python train.py --num_attention_heads=8 --head_dim=32 --learning_rate=0.0115 --lr_mult_o=2.0 --lr_mult_down=1.5 --schedule="wsd" --decay_fraction=0.764 --decay_shape="linear" --batch_tokens=32768 --train_tokens=294800000 --max_steps=8997
MLP neurons of a small language model. Each row is named by its layer, matrix (gate and up: input weights) and neuron, and shows model dimensions 16-111. Each number is 500 + 50 x the weight over its row's rms, rounded and kept within 0 to 999. Numbers have three digits each. A neuron's up and down rows have the sign that makes its largest values positive.
After each neuron's rows, "fires on" lists the tokens most often at its 100 highest values on Wikipedia text that the model never trained on.

L4.gate302:496521516508570455558558613466446524407492485526473457525517571519546467414517595505482455503549428546457557468442501459469540373433442534406384508499474515538501398456583549467498480415479547484534462508504468431572544615581484547549431471477524442405507553515562478475404503487479416473
L4.up302:485508583513516454579488497494499473463480553472523582446546452481443528505489435549551495546547443536555557370466491559592490510478522477471466508511554500452431527476593490531456532507492502506458427491643485548499523459525571521474432474502479520542561496562510446436461549458467428475
fires on: "\n", " also"

L4.gate148:527499541475495425527504486576535503419585503528522470595397517491558593481570564541481513545551469412425471446527485478546545425446513598510503453487478507511544466494496586477534472519540499429482507535459552414515421465555437372435544518534539608601470549562534327410561454595516522428
L4.up148:486481509557490576608450619429565479502531520571433461587494487493507503515470486508469498469409550563417464476505436516571459624553524455474430460563533460515502483491506567528485428519361529481471528522546552563564463469521545428586509529487542495529553518483478419519518494457438411454
fires on: " and", " season", ",", " age"

L4.gate265:460465477500587521444509402533456536461509492463513419464474507414485487486623460461486511456512460343578501462526460469550486507463506566463531446472464482496528505475516484439487588452556420449559495493617570424529477543490432415554508423494545451485484493504610458538489493499513525513
L4.up265:476522555512580533534479574440442448378519471511587418533491539439578438470517520402398595500381465346492461487549400498507454550480515540475510492421431493497544459465517505519502498535453559533600490563501454470498472526498452495510554463431512456532499501459579516575516516601508479516
fires on: " |", " Year", " 1"

L6.gate547:418465479434523505496588481465447447525400486428549473496537458420469516449496445441510458566507606507546639440441511474361495430516484512541552501506535401427569493549558452526533476525475510443563433446616484510507549521560389572459509542567483516544471584512482433537481525454496505521
L6.up547:505559497462522547445494532440475521669493413573470546418518438579470548481564429467400560474486515442553550508530477518485531517526505531516529576560465502515484506515490545452459625494454491506589472450481496495522440497526464504467590553437525519584493569436532496461495563486516476534
fires on: "-", " to", " During"

L4.gate655:477599516541458437504475478494432518556431488475478582563507509501493490480538503457459551466549517480530479430562435502526532522468489510537501410490465434557451535427453557476450580465471587492507478420497541506532461461503356472580553436568502450458563539452433543448538431531530436479
L4.up655:481503542604491459459527464469514512483408483512526487531483543439521524511590464489423495477475410502558493425534472470507497524511588402363408499478477490526617424524441472492547531408526544513462475462432501529508455531492478520440478500487471477552578477564382506566533464578521499549
fires on: " |", " later", " not", "\n", " thus", " subsequently"

L6.gate579:393489515436525478543527433555514471564610510516491519594518363498463501500596491495546596485465475473476478522513415385467451452563466531550518462493425476545498490498495561415535426534468504529518514479439510604543517462547466535548481552486471479478504516495494511408528453474558451536
L6.up579:469500531561403488495508397523486559518484478636534506605544424512588417552516511547587506480547436498425566500513538475464552480557448516569548532513514507409501481502412543487565437557573594517581428478491456497471478470473544513419602620449433432513445558555443465486480565509556408485
fires on: "s", " |", " is"

L6.gate542:498536403519474583596493427518531518574446607495492437490429610501468530556536561455466556558504475508436531499463510471565440542523521541530447529572476523430533613500494504443400521525483497453505516462517539488393527439560575433514541402416551446430434531488432549494581519563558516539
L6.up542:432528539527550420553503472567562449507460542387522443509463499521494515423521530468529542523541461485503492455521522431566477455485514468495494449575512436503502519575541552443431435577563412410502529430454534481527532452436483492549524472445552382531431429533470522591631468590509510531
fires on: ".", "|", " |", " No", " 1", " –"

L6.gate213:476484428551486530401478473457508492411443467487493509548552563453520533564441403519550540459447473560526553437489592635460549516514501525441509458456483533531431491483555452532491517441393480507557529571547601474457573544603509503502508423438507495514460526493543528622434454538504489537
L6.up213:448519400630461589541526452491476576509520491548553532492517483580485408428463448427653490598480460468561573538547534502484509591478409474506500472441575505514543425428512429545431499507455559465565517459456485445494504502542451460534507617495524535461501468497436577439468484563467548472
fires on: " in", "-", " de", " on", " |"

L4.gate894:549510578518432405411481376376510569501510513486510506509514464447579441513532503533501553414461484475509436482477560495529525446509529505461496471492463472594511508514404475461440406554508565559500540505415499456463422508549554498613488432517501498579545492559521598422599449479503549604
L4.up894:526509558405478508496550499361426493459501460512591541512445369493521473469508515466469536490401529491502452476424554386512509501560503572426420465411514556665537446533419491544497475512494502456503517621472477464518456502461468478522421539520580523552522503451551557489584490533503465473
fires on: " of", " other", " most"

L6.gate865:444516588523543480559453559478538475447496487586526491464581527471569405471473443452526649484473437470503525513506495558525510508541556440421469478556507439482505543515536444506523488520484527486475523534546561591478527491632503487526558498564497406429496483533495581539553475563373543545
L6.up865:420405522560514549508466529558505522564513507509496494435520452517573573473462578527599500533451436489503483547472548433458437437475452428375492469385524536485516433536530523514557448567543463480468458506498449508538540540476526499546501553467503480500430470494569430535535484546512474456
fires on: ",", " for", " of", " –", " on", ":"

L4.gate414:488524434426407499497503478542520491498450556547443444449541423535460519503602552547552451519480507493497570480524446477498441468505503548476451509513429406492458527528540477431533493491468481489547481452481509396552573495454594460505452444426587454551410429488426516490582539519528572505
L4.up414:444485573534547484457483470542538524501496475473559618466480440426511595529530477468465478497495563530583543469563521492542487482536502582457574487498499452506562501432532447531524482599414500444465462595539552525543442606460445400488522432522575477479459461559495492522417436515553505500
fires on: "---|---|---|---|", " –", " place", " |", " first", " via"

L6.gate554:492494407538497354569484524496435512415482462434525485535478482482505548459583545586567452437520538556513498451591568485563577513529484567461450433549424512431496396589528532483482538527501558556554486481527425453558472465638440487502546512475493560529529557579613496491438578513539457501
L6.up554:437521478461461549526546620526519535504475462423486498488465489491463536493444502619552461501474510552455460532535460592434480473487539516378513465592449464434446510475480544549499424613500414511509545473514511487547518466557480562484442409399499430498501529543531512594426448527552451514
fires on: ",", " season"

L4.gate85:535573453514460487524618462432484439432515480446455469458609454477412428543467556490446405546476557560441514496494485540593507446486448395377552456481536386491470410612530460498527562450528574443513569473572538426458451425568443531504459524485482518460510474441452506527467454489552485428
L4.up85:540565510589572471465509536442445542562570549545562496426428508526496469510427463553492469496535532511553462516515593513410395516492485565470417474565512423478491474432560470548461458426495541573496590449448460447548452502497510586449549496502371419447462503549469521634444476519497468427
fires on: " for", "season", " spent"

L6.gate912:478419499555427438481610452503500493436523544551498520616530555503567615467464426516447495565542451382534517481482497479512505511514486632492439425511526427485507490485524497487463589502490488445572498410485539471519533547482582474556612410473542446508554473579605559508532513579553550517
L6.up912:468502551512472517429446557465565525543402526528536570462514535422536523511525531449525496567516455388504507550473432471490434507523495646429512505456548492480468551544444571439467503597492499531368447411429513481519530486529457584565546442455444467524518466563522566541491522521572552573
fires on: " |"

L4.gate693:575541533529491405544529504457541615524487447514512510532465522484431600438491558474444519547467534506488557478436516496425485560511547522524468521548482516509474484581501459494498455517466515554516524474592589463435572518508463530570488452460537476534422506472554494579510505569566421434
L4.up693:551606547493497426449551468513533439613545449593538556502449497504554503432541514541492600511485467545385530484488613455476483489402536538505472532556458601582483498490534557399484521395476457506528449526512505501476552588425411476595502485509447525538512535508521588586511575493470431390
fires on: " in", ";", ",", " one", " office"

L4.gate777:494541537441466520553562520453340544599457549453579581498428510500453550505397533435483454525512591512575571407588457428492568616525542603522473417593507432468567422491535493587470527469482437497487511540435443509447508507486576492464523510517453409570482536480549498571428459589500454504
L4.up777:562481507568572482438545492493468474540518578561456487537518568516482507459659463572483579389480523447517555485530405523515506449499458572524591582494507458533601561632494526367472539461505397553419455432576407472404496386506497467482455497477435437527566562466459525571558552502507530427
fires on: " for", " not", " to", "'", " have", "’"

L4.gate712:527467472478443551542559490362580413465476491492441435449557515449525577552506460568476545574509423501466530533500545505488516501506516374491458498424627496447427546550523517433494474499625503494573504459490523530469488474481507483562548482482462474527532512548548486552483561587485557524
L4.up712:436543418491511525411498497552458461493547578642546479483521439671503508514454529533576460430539583545494476490495446467489567468539474456461567570501456535506517595510464480459558448400452446457534469502484475568534438453494422582526409538470504584528482415490471520454449551545577457533
fires on: "-", "'", "s"

L4.gate873:481495527453533547596366501531420585513491538486569539533534521479516497488507513442583490508585454386373501466492467493516572503459580557547501383509506620526585517437501531550477444631535391396518405442520427462494494551426524572597516559498479514513474485598485522522471469545413449481
L4.up873:431410501544525532545442450539526585463432563422531526471458506478555508489481423561520565507469412470439522525493480484544408604493543471489521395592593545517470409512584484482552418561508436397472644476483409476431463557560534600588498461517501519408462500512503545508442474584466457473
fires on: " and", " or", " as", ",", "'"

L6.gate610:489490464525464428475454531579613505512502447547532429539503435374511523518515567510548509482470549451525544428567574554483417487539506358499545541440581538538496501518488475489529527482539542479460443534582480482467536543519556511541483385426547469539570536468456476434541557393421508519
L6.up610:423513404486493580423477525522526497456525503539430397467514534603517518497595459540468477508471450539532455524466436525602438510413427511501490510436461488539473499514504484525464597506544505505568536453529449564450455547513512442471548527555565531499467496493472487473511452511502496454
fires on: " On", "On", " on"

L4.gate27:522505488498503547431566541640515513482444438494574570457514433483505434679443537592472421477503451519497469498504494473466519514552567540499526561488466538468456472568515459451483448518523414437533568546430466494470465500487472553592498353420436468447533478520475582484497468482556511499
L4.up27:573478496532525545479568549443546543474409505428521534547518496401533457561402542543530468583401429518542433544489448454508405444597533507491412494481512491593499583456404521491458430497456536525452536522478511522478449472550497423475474443469493533498509534541495517509483492541471503462
fires on: " on", " with", " of", " for"

L4.gate1000:506508420434575512432510605542492538457568561491484473437381602494562507544493526600546530545495531508451471526513585542533419486440549467540492525532541467571516485524545501519521534482481503380504408512518564546473550537483435427494502518569484419483477479509476396482556534548455545597
L4.up1000:480456581525531507514504552462566453552483542577485435544469592445453495551503409514485508480351478445507490557409452521602533485536526477555481462559499535399498510490538464481530500540520510466504544565467573559505469544470611447429463540545468505439513498486515472542457502524518572499
fires on: " and", ",", " |"

L6.gate124:558451424557465464464350507492483519458549441580512437493573480540529484440488506541581548527415523473633506534535541554362519532541434542575580503480487572501522446539462453498564434425575504578517489552550543452463538594491552531401542459452578430470421423492516486464528463456476428535
L6.up124:536507424517432450512435591568524569431527461461536526486489517482643540520535526472603567559452568548528479531478533515558494564584481502458527530494512438464488577448538534611532473541416551426469480426392555557521496558536458466410468445564639449457461411555535499525536516494488532531
fires on: " on"

L4.gate261:456472482464565416526542411584575519481572394552472501434556504463490485471422552609579499534456550461473458431489420464500498510502526504484464518539510474574489581608482369530516556537435531468547492504534555511560523498584489455526555512545493519464486527519536530508481453541543509458
L4.up261:440540444432413413502471494546467580432499512434405521637495559437513480493460485501511428473583466488551622525511504565448510541548539514485475540527518453478515445441476486478548380448545589516528499483520551460486413412504472451511519542503532427523596497509409439443443500509541492585
fires on: " to", " in", " are", "s", " is", " on"

L4.gate319:461465543463460463552517533505469443532508482520523463527433580451580435427584533599496535516501463477543477466440545493531427497530465488554516559416494507537593436482578557516566431443506497434509483500458426539516469569481393472461605460469560466512515476466507352497430439534536550475
L4.up319:422419609509504538458625544555543485532586444616459405523497546344517474512476502546540532548457547468515418482491473442472503513542508454507532548566526445526434442391484494510543535476450542491501538524441456502609442513543434505554428462611516558464472486479540452600492545505469462532
fires on: "\n"

L6.gate337:479464528498474459481462417487505485474555457569514565490479502602494595508499418530372514539510395469402467507484507440434447437588539434614527391577634474546460477533487476513508539544510493390525587516513433528493590538522505586441530538519523417525496496512525507543534464453510453553
L6.up337:487583557475489516434479561497442665551424503474459492547514572506443434523578560382599587467496463392512544502478478443476610527473518573583374559492499382490495530513514574508499528453485542468527444472486446481481659502520559462491454546522519500467516482523524481375539485516555403615
fires on: " |", " Mount", "s", " Kill"

L6.gate238:547512512501442500513529556499498577460447424570521560504356467489520545399492436467502520540494505480462538537491466449509554533486512610496473413585514570589551434493450495502503539490495431461543532543431564466480448579486557438510483437516609510440490479453652465533413472511478528505
L6.up238:476522508480557507527554511469412491469588580588520621563487527499492541521479379505464504598473520517527465483489473487536432575412536485460433477511499495441558366518468480614479459467458503516528545538565506470484500492530476497548516479562444464497482596485562490413501481545476541447
fires on: ",", ";", " and"

L6.gate293:569553438517506556529515506474537585503550496486500506450531496557518522563428617432456558472457545534440594495449488478475571419419544547450469565492445507516527471575486493487473525515569514541566440527427420522482561502543545488540421438550400511522631431503493506435528510596536438474
L6.up293:494501478467525518468559552508530523489558457575561472478468451492516494491413512561447451427523564576436544377496527349498526507481525433533490365424466575424527530502430504495513551498553442519429499569477416459623461598560443398523452436487440494574526471548447488522447543502487606506
fires on: " |", " 1", " 3", " 6", " 9", "\n"

L4.gate595:476501544490623474438535589539592515503543511519523468524438508500489534507434466580498487538547462487413520538506444429427465431527515537514477433407479424550540533534559429467517547486555526629516506443440443492610510455471495491548465434526469527524478494435560528565479427419467506463
L4.up595:476524470514508539463514579432510453457533482544511632476449433470504568535495498582626521532513520479403510408462463515433527514483468468482521404452451487534526552585477438547481499497535533545480473421507449496550479449515505525437469536554460581492460515558601374556409530485534525499
fires on: "\n", " |"

L6.gate94:456533537558489511597537502588528465507438571483446491486534605542459466504548515558560474496507490560398468441429583495442594449455470464475554537494454481569415503543486489512455486500535550488577572418462473425584434494510518554584556435532516609547564503510441548518473610575530414546
L6.up94:534485503514460553513449513456444502478479564472539537496427486462525501486568504558575528465512487481480496476456506520625434499555487480503537484485468530519498484516528547528519533507482552480428456489434545561456556497493440488499551495455478479519490539534570460490589530470516451474
fires on: "—", ",", " (", " \""

L6.gate354:472602488523476419537576478394543478579474560393546534427522473555616502479474500556409462555455460566526562452527456555554523536453499496468469559476551530535459448513448462428472397607405560516537449493563546499549527476522458562461436537470537467584536533480480572516535516533487417444
L6.up354:520462462455520442476489442557497483502523430488542449450480427479523435487564492382466451560518568497483542465519521444499500570487506567467492500457557521459513600443429442447523550494544522584501474543491505458476542516497508493580533461448430484442442591456513590486490447542556428456
fires on: " the", " a", " its", " of", " life"

L4.gate304:514499429587518483567456521455472413565463479529421485505526437444463522538491528534510524513478462550600601569453458545360441530550461442500440499485386459545465517439419588446469461467390506510448419494566545502421552484529391546480520542533556422469461455516508525530522508499490466466
L4.up304:478540527503450399462380493356443511414487507428525504445513488415505569522491479512439556444472569580452561530495502510534429498458512463553497466451528549547464468486520516536469507511473589463544440598523579519574500466502509508498441469493548472496499496492511548549456579511522421504
fires on: " in", " on", " of", " at"

L4.gate77:457482495517491502481532469520532467556515560529427500550567469483440429537510428522435423479483486572498516562508401570497558551620521479444454561482490521453502475566528474468480424471558533495470541503446521468505516478463456538501582436573557464399477387422620538521455432434502476461
L4.up77:438550619462577500506525454527504575474540535544566549457516494453462415496501369423495461427446413526513548434407465538438537585552499585436400530459486434504563523474582373488524411451478532480459583450424515483441537502650553620504613521490533503466559423402557515488552437504477505477
fires on: " |", " to", " for", "|", " about", " a"

L6.gate178:513574546524561471493456563513505561530435504480473505489397436506473594560447448557550435419433497543460520495459383482592537528458472462499480519436531495530517523501534515437449522525465419473456523532473569559475494490449499463532431595462615432492552546515464542567496415603540389476
L6.up178:569460489527568512419548615449481476528587538483556525471460546473366543514475480504570457457490555464474547562453579521484475569469442516436486541502591493536586479477520476482494443476494437391380454539544522535525502545523616508515442450536490515467455491594579558551493554530431544485
fires on: " and", " he", ",", " to", " He"

L4.gate677:565454504457564456478509457442517510449566625438545433566419474505481619523516511563404600517552461450465496544558508427506400462443569450483489515444465493384572469572583396506471479560463500496553426440602476518454511474465506441512496467412503519447561467502574596546465468548570520494
L4.up677:509566547508470500469519519514519409513528460491516513432519483410491545499459496557364503489520465482466565483532525529531438488461537431496512527438533573475507501503408500577448502485532524509467502530495500522537529513483465529523614513429540489490561367432565463528498521442547455513
fires on: " |"

L6.gate617:541542469540598543498495533531559537513481523484550466539488488471564509573445446508484530570478507463472492434480466496498554528524578450583461560417470455538514483526539462515530491495540495467557569570458485538496515422535526458485514514598477445479559484449468588560525382543486557526
L6.up617:476508444579451477375507443492525511420520562522548510546512498356536596593429457587415548412513522460499489478414556459479610528546541499580460514418517544506522434492435417571459495486530562442533447486491491510508421408443568441510369500531417466533554429572650482537554468514450539551
fires on: " and", ",", " or", " of", "ly"

L4.gate794:455466478553486550480502427472384545532507415526476472524534578430570560535468533579506506421539557477566509522459511515422517505543436483540499553496423489553489467498615514469504552433568523570513540480426502527417539499466530460526531582591562456521502473406465504500528464470517438542
L4.up794:510468465392517550592455481421457501474469378545590425556512446532503511515495567482502586482484496482556453509393439472556487516447567546471513444510533419598593529477535483505454482504589461485427495453507537501516497519474555477532569581588538421583458478591503479609421505491521523446
fires on: " in", " for", " of", " among", " on", " at"

L4.gate758:532531523488486511547409550568546500527462517495475562416485548468498502458521459534431451426484396512603537471479608453506511434508542481403493470404469462552583579536504480439527560542537480467470515534415518548511491442534577505512462513463577419478489415521458404447548477500386556493
L4.up758:627452458451494487516500557485502480540445542454547549505583573542582429557470452474450489470509434447579517483578384508507448504488415497523543412507490476496510484508507518384482486523500480533500506534368591491594525544459551489546486509464585573470568553575554562430566518491487485486
fires on: " a", " to", ":", " as", " |"

L6.gate823:573533477426512516517528502491446538456488485489464555524549475489522506554485557612543491429538527478573591412588432496494528517527526533381443600548481621521530511513519489452477563508576552470496454470467502502551419421539453443453317547445455399471561620478544516548431494496445416463
L6.up823:503508396438449466444479503417529476475528424541536482508509432547455527488510554429406545420461542468426457489410477589504520561522459494479492452425577527509494622544506609493492537528497424472501525443515555496437506539511539485518431530483454471497521531549612473476462542511511510485
fires on: " to", " of", ","

L4.gate639:524479508604450468482585575528464543543635488498501479535519504492481615517423565538544495522462552421470457482452481426451450504503443457510484522540450511492445540479510487524491570516485568538453459577538512434557500437482554571480470542542503485529525613545506485603485386526397426538
L4.up639:411468548490540528499513534537524412527614436555581493486431472441477418504433489585452471586473488528428532477438432507485525472535518416503567441427495504497566456583501502513615496481570572481426462429392444537527486408523521458593517459475567534485461418595517398576443456426466462586
fires on: "\n"

L6.gate559:475608507496386430561464506442464565445512556378533519495538466477452522487492489537507471396515515571470477396477412511527501465436514533571483390587482460589488507526519392485553432529498497544519539548431412529541532512447469578553515497608510501510467483450427434520504486452477492440
L6.up559:490475509520499541442583525408508445546441441657528544474465509480464560512555604554532536550411487506472532520420478557557498544431500458444562536551428570581550517543546529471542578442446558436523467549450529451475564451530390505500524486544532607485497556493455525432541506531525517503
fires on: "\n"

L4.gate237:570502538521544444498463515583477474561472415476579483484514575584530450415546513510540502531520406405501514489513489452496523468395490508383554531520451535573529459461522474516577464497611498377489489533463564473566574476519465534604468516557577504518491456515518532435524552509496395495
L4.up237:539469535536486517640504494462408564552459471534464526492522397575482519431506594427648539498495505465527460613495528483527458542605504447488527454529508434469599478450481570548438498491436486576457544447564515381520479479502539529482452454525550593637432512577502460580484482401557419490
fires on: ",", "/", ";"

L6.gate92:506524533426645476395545479553487511496476482498577547533483485427415488491572502540428469533521422449562475418532528604471439463508544428514502511521532444505508464561454531471553469553598523504533514459468541514542462591414451523619557502471677463384435541517498513450606527564562496524
L6.up92:434495564484446447425466471462502475572536465560437552435509491442503499438527492497425508584407520494489493552526401544466488504549487520485560489444548481551532506550494517510472495536457554528438473489423520464544438419446412557399451459520445456581568531458601534525549567515538559455
fires on: " |", ".", ")", " are", " were", " is"

L4.gate331:521512460529561534578458401497533482548407480472486492443511492435599475527478537547474465537420536493555444492435437482436503536549506571460538530403461385550577556372529432486592503574527548540446517515455579488558472498443512540614487526609595526495482487540489455506435508437401572532
L4.up331:544482392495501555489481474524502339467500559481514468405471459547492443472434574635471563466451425409598481450458363518571508540542531569468513524505491466546602518385473513559525477515536578505511594553545543574542427397445462463553473594502528451418474554466495351412561496450426471439
fires on: "\n", "|", " ", " |", ":"

L4.gate468:446472562438614447391493441598472536558496511556525517544461457503493461472484506501543524580474497505526471451492417530549414566479609498447520591419461482486551613563543490481464530562408455442492598403498544507385511458528473510523483418558537441483591552462478493455436486540438504452
L4.up468:482415444535534550441473432472553372580465481637551547433485455503478460496493487492527501539457487476547499543455521521551519545421476510502471525499526492533471579581528368422463517589477531436436585505530471518446443441473523534593440495657485503439611498485525375556517555516492552428
fires on: " and", " to", " in", " of"

L4.gate809:535640456585565507427407512561513400503530508521533509458497493447567451482431472577506524491442437472467500451535478503476530484576521456533524472439435525471490405531494524478487512487511518439499475474511604468509568477544460453568491529462517456415573422459540559383492477505486521595
L4.up809:482452450441511517455512526447514435562452488497476449565529426492544488435557520443503460554447493349455452468501435425526405479525577606455470551474434545444578462429449522515446517538465526437476511546474559485534492566510427503559504502529441423487465467529567510461526502538507446472
fires on: " of", " includes", " included", " at"

L4.gate340:450627488440542562497534524517503488536524555428486544519566478512458559538409565476464592497572549484478599526569432535525437474525561577491473501478475416509544531542540465439487529610492553517564480469471536480553483516501498482496530439449420575465566373440492534441479543528501506438
L4.up340:507495541504516553445461505463523480493588430505514534472557458471542382518588536400518437477487473469523539514473463471456455505480528409529479454507549522481443530504533477594546616530515625534467490592473461468481470502508442485569604444489604458539502524433560574435534467507431537566
fires on: " |", " of", "|"

L4.gate429:466474464511473571517447524512439538441568505525478529616566470459554446468492460506493540545549487412442528505532427574451580508459540465518447464550484465506493428403561486409558564551526536559478592499490503548541475475507568495535553471419488522498485561486441432444404505458523532574
L4.up429:363489481501522514532501535538475561529515418564540496578506453498500437438496476515508582560469582439539459378536470524452596427492471468568456444485465573493571354465546443521550504550490510507454518516528518576528446575486508540456448490515479505534394601597557371513426534488491526547
fires on: " |", " ", ";", ".", "(", " High"

L6.gate267:410475457510472492521499492489536531495451549488539421494481556505515458449470508528450512559527472541561502521475504478554577472459536423470473483457499470552540498605483444362534486513496425404527522560444545508491451531507520532571464458481565572517433376461536502466521547565488450399
L6.up267:572499455495552436553443544479494518526492487492480486496492496449542499423483530591530420478588498460503446543477380625516560493492607511442423403510528536492590492535483554532500433521458568460460469475540487469553534607588452370583582530522517533519468409483473427530555621469494493388
fires on: ";", ",", " and", " as", " but", " than"

L4.gate837:462397554474576506528542413525523492495606500460438503493476441435489450539416501544554478531546597513472514446485651462478392560491466455438543482484534526573541500436479438598401449435518456449491530576511464524502508511528551469494555566519502517564434513435550548534506520491490523497
L4.up837:479563486480536530471583508511386405488469434517503482533423462536613442606484455479525427562425496557478515483606429430521471565491469530453548463489458567436517530490526576487590490462491549475562501486480399498484497505430635521524491535468456554495501534557592521479542552512536557556
fires on: " of", " =", " Museum", " University", " Monastery"

L4.gate787:476562427483489540565461546443412474519557539451536482474461511478490426519461490564485476512571368382541527510627419504493478521565576472550493481498449454555481507487474463584491567551582503448511429487507458468553377569424520513519545509489492559458584510455585601480498527449517501558
L4.up787:566468418525551509479453451484561386519452593407574507519474493420466345587513534475422485533510459479485570550484479491502485543528562479479520471477558370479487488479466490449534493510478451475431530523514443569524492476525458577393493576447463481539596436468472588434558439490505509552
fires on: " to", " a", " of", " |", "'", " were"

L4.gate660:554495517469431593572478510487480513565565471535465411492511476536562490439534370450546497527582490488550406534460566500467525448476462452511537556498502562506503441462452544537523490490542489496603495429430633456508519475494489546567488409508464537557518530536481505477522503575562511543
L4.up660:550514492513461530513530516527394479544612465450530457572471524443507542532488492497544537453470552474574458493409458499494455413528538516517465471522423519596548499480495541507572386533528513434428501412527517423542563576438522592591540472501544497507451516566536430612519458580554529529
fires on: ",", " (", "→", "["

L4.gate197:410579498518421506530479524525481537534401483475617532459530449490433423404478524516428484627502469504511549510473589468532451455538526485556419549461451550464500448490548539468608557448444553534352517492538479522522515604468502557573453498544573576485438476512447443448443441457495463555
L4.up197:536470546475532532513577568522539507511453395480582487480477462465477464493561538459521503516556463495548563416578388509453538574514434540505476443513571488535519513518486557579442459512474412487485492531514429540444505514535474473585460552561532541589470464420567488514561472507441469361
fires on: "\n", "G", "Bu"

L4.gate281:452563421545447551409491504416446443520579513432534475462517574525524483536451490476456530507483447468482426480496518531452528495512520529568485585444475440477495427521521462479538592483521541477522562460451459526521552451512500562578580413486524523526564412476498398544489476409565456608
L4.up281:532553558506552546508520486501594548502514440472463490529513509485547448436469468415522370527474469448512389514519510520580531529451489376487555532499470560465486516519591476547537495468519556529560403518479478471532561489495436597497538440413509446595438513569549532508456500521554389463
fires on: " |", "\n", "|", " W", ";"

L6.gate647:487591447469528442546427448496503511397525511580462490539514535456468494430499471535384579430519446520505475399540536515460585438475507477550529496521463499570484447530617443544429520520497471516588558484507512552661510510509430558519424490471529484496591489356485525522583442512555555519
L6.up647:486454458502470419447474422547604456462445471491487470442501495566566504534467456541440576512484541453465552492565478492506485462556526484499558513496618498491566428533564461488529481521533499492577487506520523522543555431453604494435514533390475503469569473494451550579462499438513460515
fires on: ":", ".", " office", " |"

L4.gate70:474548539518507438519401499559525478483454561521477503499495574488496531458504539495503485518428442489540596439536513469520542529489497482432464453552562521570508552529527411580486380548602526533604440529551567501481536552496525523594485386515320466466473470488506391568555489503502459477
L4.up70:549528499480432540516461502558491455516521549525459564516482506544516541403481519565468537484451353447539497544521439485446423512448551547476527409519538556547509487516443509538503481616498529482515525595551530335528468486492552533519497531573504549519507493557554480489432523503572416479
fires on: ","

L4.gate306:501502493503385466462526525496571609545491449517509512590490368456504497563590486488495540568528544460477530465501407516438511453518525522445520480567499432439489477542484524553450440555579467583407520437416469462446595529563536528478512426535520600409455494507526549496501506517469521516
L4.up306:550525504497450465496549626482571552544460540535470457552518485431508523495556486484459544556587511458426573460528451511455501435515474510425464514541469478426470491524495535549478474516620459547496538468436475426445647571542539512506499398550488509435457448484465619478507507473499537495
fires on: " |"

L4.gate177:536480485471510405552534490414402503468541461443431478542501495451450532423447592605524526492405483499423497408498488451447468519461556459529487441557517449589483463465542423477540511503533505456538506506447493483489600442538470498514541412525591536451473517477517490536543414502427426490
L4.up177:498533488526414491479468497483515499483550524584508380510557512565583439507461502480463538542440538475478413479425541518470512524481449547506469535494595609531465516410461443504603524434514498500507409443493391546592547389609528563509491474426538474474432448545512446549424483512552477501
fires on: "\n", "s"